From a checkpoint of a small transformer trained on Wikipedia.
Size: 12 layers, 6 heads of 64, MLP 704 SwiGLU.
Architecture: LayerNorm before each block, biases, untied embeddings, attention and MLP in parallel.
Training: a variant of Muon for these matrices, 857M tokens.
MLP neurons of a small language model. Each row is named by its layer, matrix (gate and up: input weights) and neuron, and shows model dimensions 32-159. Each number is 128 + 24 x the weight over its row's rms, rounded and kept within 0 to 255. A neuron's up and down rows have the sign that makes its largest values positive.
Before each neuron's rows, "fires on" lists the tokens most often at its 100 highest values on Wikipedia text that the model never trained on. A number after a token or word is its count.

fires on: "he " 28, "it" 14, "af" 6, "do" 6, "wh" 5
L2.gate89 [136 110  79 134  95 120  55 146 137 190 130 103  74 137 114 108 129 136 119 122 145  95 137 135 128 129 147 124 152 138 138 127 120 131 137 179  74 127 110 152 140 123 121 135  92 169 106 141 134 145 108 126 139 133 127 141  64  68  79 129 133 124 112 107 149 118 138 171  94 144 159 106 148 144 129 117 140 119 149  99 119 154 163 119 129 108 162 129 139 108 147 147 121  97 124 117 168  92  97 123 183  98 146 136 158 124 105 109 121 124 150 161 155 135 141  84 150 157 137 111 149 140 103 143 135  97 115 104]
L2.up89 [100  66 153 127 130 104 135  80 124 112 119 134 163  88 114  81 138 170 165 119 124 129 117  95  94  92 158 111 161 120 154 123 113 119 109 121 142 145  84 174  99  98 100 132 109 147 137 181 140 126  77 161 127 150 149 136 117 127 121 127  90 155 151 128 131  96 191 132 121 160 119 111 107 128 165 144 147 119 168 109 114 151 135 123 121 164  98 152 152  97 124 117 133 148 112 172 109 157  90 127 127  93 129 143 142 141 128 146 153 167  88  85 148 130 120 166 184 157 117 110 174  75 210 124 119 153 131 114]

fires on: ", " 37, "and " 12, "= " 11, ": " 11, "'" 7, "}" 4
L8.gate207 [139 147 146 116 121  97 105 122 124 110 157  84 112 107 120  96 109 159 156 131  82 151 130 134 129 118 116 148 145 153 112  95 107 125 109 133 123  95 149  99 130  99 120 141 126 160 115 168 174 141 156 166 139 143 175 118 157 160 117 122 141 193 136 138 105 119 112 124 146 148 138 139 156 152 111  82  99 118 107 169 140 131 127  83 133 120 136 143 119 148 127 141 158 124 139 127 155 112 150  92 125 114 150 136  69 165 116 149  89  97 154 118 132 192 112  84  77 124  76 155 168 131 163  93 101 132 119 145]
L8.up207 [113 143 110 100 130 112 182 145 111 119 120 126 120 144  97 127 117 146 108 126 114 118 132 124 136 148 163 142 119 121  79 124 158  77 147 193 104 114 106 167 132 148 156  60 167  61 139 110 112 146 137 139 120 110 133 126 122 107 108 123 107 130 129 113 173  82 121 101 131 170 118 102 167 118 157 129 164 154 131 141 104 108 121 117 129 122 110 156  95 129 128 128 159 112 111 124 125  93 109  88 152 100  88 155 136 124  92 158 114 147 114 112 125 146 134 158 188 125  85 163 111 168  87 100 129  85 168 119]

fires on: "n" 20, "man" 11, "in" 10, "en" 8, "r" 7, "==" 6
L8.gate535 [ 90 153 132 111 137 118 127 122 142 124 128 105 113 143 115 148  88 106 101 134 139 166 150 103 105 132 120 129 104 164 123 150 128  85 143 114 134 140 124 131 184 111 116 153  73 124 120 116 156 127 111 115 140 114 133 139 120 107 146 160 119 144 131 100 152  78 100 115  93 166 149 125 111 153 120 134 127 139 170 103 163 116 120 161 139  94 161 174 112 154 152 142  81 159 154 151 129 114 138 132 115 114 108 104 132 113 126 123 167 116  93 128 135 148 133  84 165  90 149 137 161 105  99 138 131 158 113 116]
L8.up535 [123  88 100 117 138 112 146 114 118 156 138 149 118 171 120 125 148 115 113 130  78 108 124  93 135 149 139 114 115 131 103 117 132 130 132 146 126 160 112 125  93 118 141 102 126  79  89 121 143 132 141 122 121 121 156 127 123 135 140 162 138 123 128 125 155 126 148 152  74 117 157 128 123 153 108 164 108 107 155 113 115 164 122 161  88 119 135 115 139 131 142  92 177 129  86 148 119 162 150 146 190 159 133 159 150 143 111 120 137 117 173 134 102 137 102 113 140 114 139 144 125 141  93 143 155 125 121  88]

fires on: "th " 54, "ol" 11, "s " 5, "el" 4, "ative " 4
L4.gate100 [121 150 145 141  80 155 119 173 158 153 163 112 127 118 121 126 130 171  91  61 112 104 140 110 140 155 128 117 120 133  88 134 107 112  61 123 120 136 181 116 122 143  90 114 132 162 145 141 144 102 109 140 121  87 156  84 102  99 100 164 104 108 126 103 106 172 113 135 114  92 107 118 122 155 127 115 126  90 172 171 144 169 134 119 169 146  93 116 100 119 102 121 149 117 145 171  92 165 136  98 126 150 128 139 144 146 113 113 144 105  75 118  98 141 148 110 132 118 115 139 120 149  88  82 146 123 118 115]
L4.up100 [108  97  86 132 130 116 126  97 135 183 141 127 139 142 145 141 106 109 140 116 139 102 154 127 167  98 117 114 139 127 144  87 117 132 111 177 146 132 146 135 132  99 126 160 129 132 141 103 142 157 136  80 101  76 149 103 165 148 127 176  87 128 166 122 111 139 113 137 119 142 130 111 111 104  88 117  92 110 136 108 135 128 131 106 124 122 120 165 127 147 167 153 134 142 131 151 133  92 135 127 149 109 115 141 105 124  97 107  86 171 116 161 129  90 134 112 156 160 137 170 166 147 181 135 156 133 126 103]

fires on: "The " 33, "In " 11, "It " 5, "Tod" 4
L2.gate363 [115 108 121 126 120 102 109  96 172 129 116 137 133 118 123 138 149  84 125 169 153 136 157 142 112 148 127 141 110 153 144 150 139 108 119 136  84  89  90 118 130 157 127 151 109 120 115 115 107  99 136 129 135 150 100 100  77 134 144 114  80 149 100 142 136  96 161 146  97 176 166 123 138 113 137 127 167 118 126 135 134 153 105 122 134 164 110 111 196 101 138 116 114  97 101 123 121  90 143 154 124 101 157 139  83 160 120  99 154 105 143 128 160 112  92 127  89 148 127 116 106 168 126 147 112  90 167 165]
L2.up363 [135  74 100 112 165 101 138 120 150 108 155 149 153  91 146 131 179 148 123 121 169 134 115 164 163 155  92 146 145 115 131 128 123 107 117 147 101 124 127 128  81 148 125 110  95 127 128  98  94  77 162 116 145 190 163 141 120 152  98 119 100 130 133 109  76  82 126 131  78 131 147 133 140 151 136 145 127 151 145 163 159 138 117 124 165 160 171 156 106 128 139 118 137 176 136 128  83 140 127 130 118  83 161 109 136 124 130 103 109 123 105 113 131 104 116 145 163 112 144 103  82 147 118 116 161 112 123 142]

fires on: "-" 19, "'" 17, "ter" 10, "er" 6, "an" 6, "as" 6
L7.gate211 [112 120  87 149 114  95 111 150 147 104 106 182 143 147 127 120 191  93 128 136 125  98 141 139 113  88 122 127 103 119 179 162 142 140 155  94 140 141 148 139 166 108 114 136 112 158  98 110 171 101 136 111 151 148 134 104 138 175 139 125  89 100  97 153 169 143 138 159  97 134  93 135 156 138  84 130 151 126 121 147 136 117 133 161 125 100 103 121 145 167 134 112 160 139  88 115 114 118 146 144  97 127 154 120 152 101 140 163 111 112 143 122 154 123 167 134 138 113 118 127 144  98 115  85 122 171 152  88]
L7.up211 [150 109 112 131 126 160 142 158 171  87 113 111  91 140 135 113 113 120 143 127 153 157 129 134 142 141 108  93 120 154  91 114 120 134 180 106 119  90 118 159 116 148 136  93 137 122 115 159 118 128 111 104 142 160 130 111 100  83 128 166 116  98 116 101 125 100 106  95 132 141 152 122 126 160 156 117 147 129 159 136 107 133 125  60 130  95 135 100 133 116 112 153 114 138  89 106 139 170 124 121 141 199  75 153 111 120 110 173 151  91 123 114 122 149 147 171 133 114 175 134 150 173 129  79 109 125 111 132]

fires on: " " 14, "N" 14, "G" 8, "a " 7, "O" 6, "it" 5
L5.gate431 [116 124 135 164 128 132 107 146 117  86 164 108 101 169 129 134 139 146 102 112 109 123 124 139 123  76  79  92 153 140 127 162 132  60  72 157 152 132  91 115 129 138 132 104 159  77 102 117 120 183 118 142  88 120 142 116 125  72 151 118 134 117 162 147 145 169 135 145 132 129 114 161 125 128 141 153 152 120 113  99 139  94 113 151 201 191  83 133 131 158 139 145 113 146  80 107 126 154 139 129 138 157 143 115 163 161 104 141 126 139 124 117 114 107 136 120 110 123 131 126 133 150 135 147  98 144 146 186]
L5.up431 [154 141 133 103 145  86 119 127 147 163 142 160 147 124  98 111 126 120 125 120 108 146 111 122  94 131 175 152 138 142 139  95 141 130 166 105 143 141  68  85 142  95 144 138 126 124  83 103 118 121 156 113  95 130 131 127 123 123 131 103 153 134 175 148 145  96 170 183 132 125 135  70 122 154 149 150 187 108 129 105 115 141 146 159 104 112 101 105 103 169 105 153 118 130 148 127 130 108 112 153 144 127 112  96 126 126 104 186  89 168 123 138 102 120 151 144 180 157 123 123 140  95 143 160 135 100 161 133]

fires on: ", " 51, ":" 13, "." 10, "," 5, "\n" 5
L8.gate700 [121 108 151 135 138  98 139 118 128 110 132 112 149 142 145 133 120 106 139 116 102 126 139 155 170  97 109 139 127 166 147 102 132 118 132 103 110 164 110 122 137 128 121 135 134  96 115 132 190  96 148 145 166 118 166  64  98 126 148 160 170 107 144 196 133 126 152 136  96 133 128 125 109  83 153 103 190 117 135  94  98 138 107  95 169 131 145 127  89 120 146 116 136 140 143  99 141 124 130 145 107 178 134 135  93 157 116 132 129 116 134 150 105 150  94 141  63 180 140 144 109 139  86 138 117 134 141  92]
L8.up700 [116 132 106 127 113 122 171 100 130 101 105  95 107  98 140 111  94 104 122 101 140 128 127 143 108 130 147 161 122 127 112 110 153 164 105 123 136 118 127 163 145 151 119 112 116 118 114 128  98 122 143 109  99  68  93 151 117 110  84 112 158 128  66 124 107  73 156 163  89 134 132 121 139  74 149 141 161  92 128 121 116 119 131  97 102 128 160 136  95 141 175 130 119  98 135 155 140 111 108 146 132 137 155 126 154 172 169 154 139 122 165 151 112 186  92 106 144 140 167 147 136 141 144 108 157 122 114 134]

fires on: "of " 23, ", " 18, "to " 7, "son " 5, ": " 5, "brother " 5
L5.gate331 [117 129 112 154 108 143 116 126 177 142 150 130 113 110 121 120 121 108 121 114  84 108 111 127 160  98 116 109 123 128  88 115 136 138  82 151 113 149 143 121 102 118 124 132 175 160 119 145 116 133 148 144 157 150 107 147 133 140 155 139 130 172 125 116 116 151 140 120 181 140 164 140 117 139  94 123  96 103 127 163 133 142 115  91  96 104 122 128 142 183 168 167 168 148 158 161  96 162 167 141 135 160 129 128 108 100 111 157  98 110 105 178  97 132 135 109 148 128 114 142 176 103  85 153 104 171 176 147]
L5.up331 [128 108  91 152 102 125 119 163 118 108 123 123 135 123 103  69 140 154 146 144 129  97 110 118 121 143 151 144 135 109  83 124 169 157 172 155 121 108 139 115 132 136 162 146  95  94 136 143 125 125 117 101 134 117 109 135 116 153 103  96 125 180  94 144 115 132 148 116 130 132 148 133 147 120 131 146  97 132 135 102 143  97 161 119 166 105 109 104 129 139 136 110 155  66 156 149 119 144 137 118 102 130 114 140 125 135 133 146 136 180 125 155 138 136 137 132 120 117 128 113 167 107 122 134  92 105 152 161]

fires on: ", " 54, "Th" 7, "\n" 5, ". " 5
L7.gate347 [123 126 120 156 159  95 151 121 121  97 122 117 126 133 142 167 115 113 119 114  67 122 171 118 148  75 160  85 140 100 161 107  96  97 129  99 146 125 164 160 120 129 122  82 110 130  94 122 141 136 148 108 112 101 185  89 148 172 125 136  97 153 169 144 121  85 108  93 101 157 126 108 165 115 107 127 148 139 120 110  91 110 127  92 139 125 119 148 100 106 158  81 125 119 139 156 137 137 147 178 137 119 154 141 134 131 123  95 104 128 157 149  83 152 140 165 112  99  95 153 101 133  95 164  88 144 143 127]
L7.up347 [153 106 125 101 138 123 154 158 155 152 175 137 116  90 115  84 139 130 129 118 127 117 116 153  98  87  90 173  90 139 128 103 144 147 139 101 129 119 150 152 141 162 140 141 110 140 167 128 157 142 175 124 165 101 102 124 110 125 151 111 134 161  68 158 154 102 140 132 116 129 119 110 129 119 150  99 109 133 133 133 170 105 110 106 123 150 109 150 116 124 200 153 150 103 132 157 132 122 145 112 143 129  97 149 175 174 134 170 142  96  89 107 137 128 151 153 100 118  69 123 187  66 130 124 162 144  92 105]

fires on: "== " 19, "de " 18, "é" 15, "La " 6, "la " 5, "des " 5
L4.gate38 [127 145 140 129 140 134 135 101 141 132 107 120 121 117 132 160  57 106 166 109 130 160 122 117 131 176 160  58 130 112 127 109  96 176 111 127 110 163 147 103 122 115 103 146 144 173 143 134 154 136 113 135 144 167 138 139 164 148  81 154  96  62  86 109 134 119 146 125  83  98 112 129 157  94 131 139  97 116 154 119 110 112 109 110 114 146  94 156 138 100 165 146 100 118 101 158 170 133 130  83 100 119 145 143 139 100 127 134 129  91 138 115 130 141 121  88 164 154 107 118 123  95 135  84 124 110  85 148]
L4.up38 [153 149 129 132 128 125  94 143 130 115  96 152 137 116 149 167 116 154 139 138 128 168 121 127 109 110 169 105  81 105 148 141 142 120  88 183 129 142 125 138 148 151 141 122 119 160 133 151 145 138 162 108  87  90 112 144 114 101  96 133 121 114  76 132  97 145 114 124  99 117 103 178 137 145 125 172  92 117 112 146 139 125 162 138 176 124 137 114 111  74 129 135 115  92 149 126 150 142 144 152 117 130 111 121 145 121 117  96 108 138 132 115 163 107 122 157 155 130  98 142 182 105 117 113 151 124 132 113]

fires on: ", " 31, "; " 14, "| " 9, "and " 8
L8.gate280 [127 174 140 131 160 118 121 128 112 131 115 158 106 107 100 139 165 152 135 126  97 136  94 135 142 150 142 146 129 158  97 104 132 122 160 162 113 140 121 119  93 152 136 122 137 141 103 103 121 120 118 116 120 146 143 134 125 174 155 122 122 175 156 112 123  71 118 139 141 124 117 151 129 157 126 138 138  88 149 106 104 133 150 128 151 142 180 165 131  93 110 128 136 142 174 117  76 119 150 130 125 109 156 166 122 157 114 138  89  96 159 120 147 114  97 118  71 130 127 119 122 131 129 119 104 112 146 149]
L8.up280 [160 136 115  67 116 113 124 123 116  86 120 142 140 108 122 110 121 138 128 102 122  99 158 142  90 112 128 123 123 143 131 118 150 143 152 174 107 131 106 106 145 156 164 117 114 117 172 140 151 169  63 119 106 145 143 148 113 166 183 108 114 136 108 104 134 135 170 112 121 156 134 155 140 123 108 121  83 114 142 155 129 128 136 172 156 171 147 143 106 135 160 146 132 114 130 142 106 112 132 118 162 146 124 131 142 141 133 161 143 170  88 110 156 172 132 122 123 125 117 155 111  82 139 154 201  92 123 133]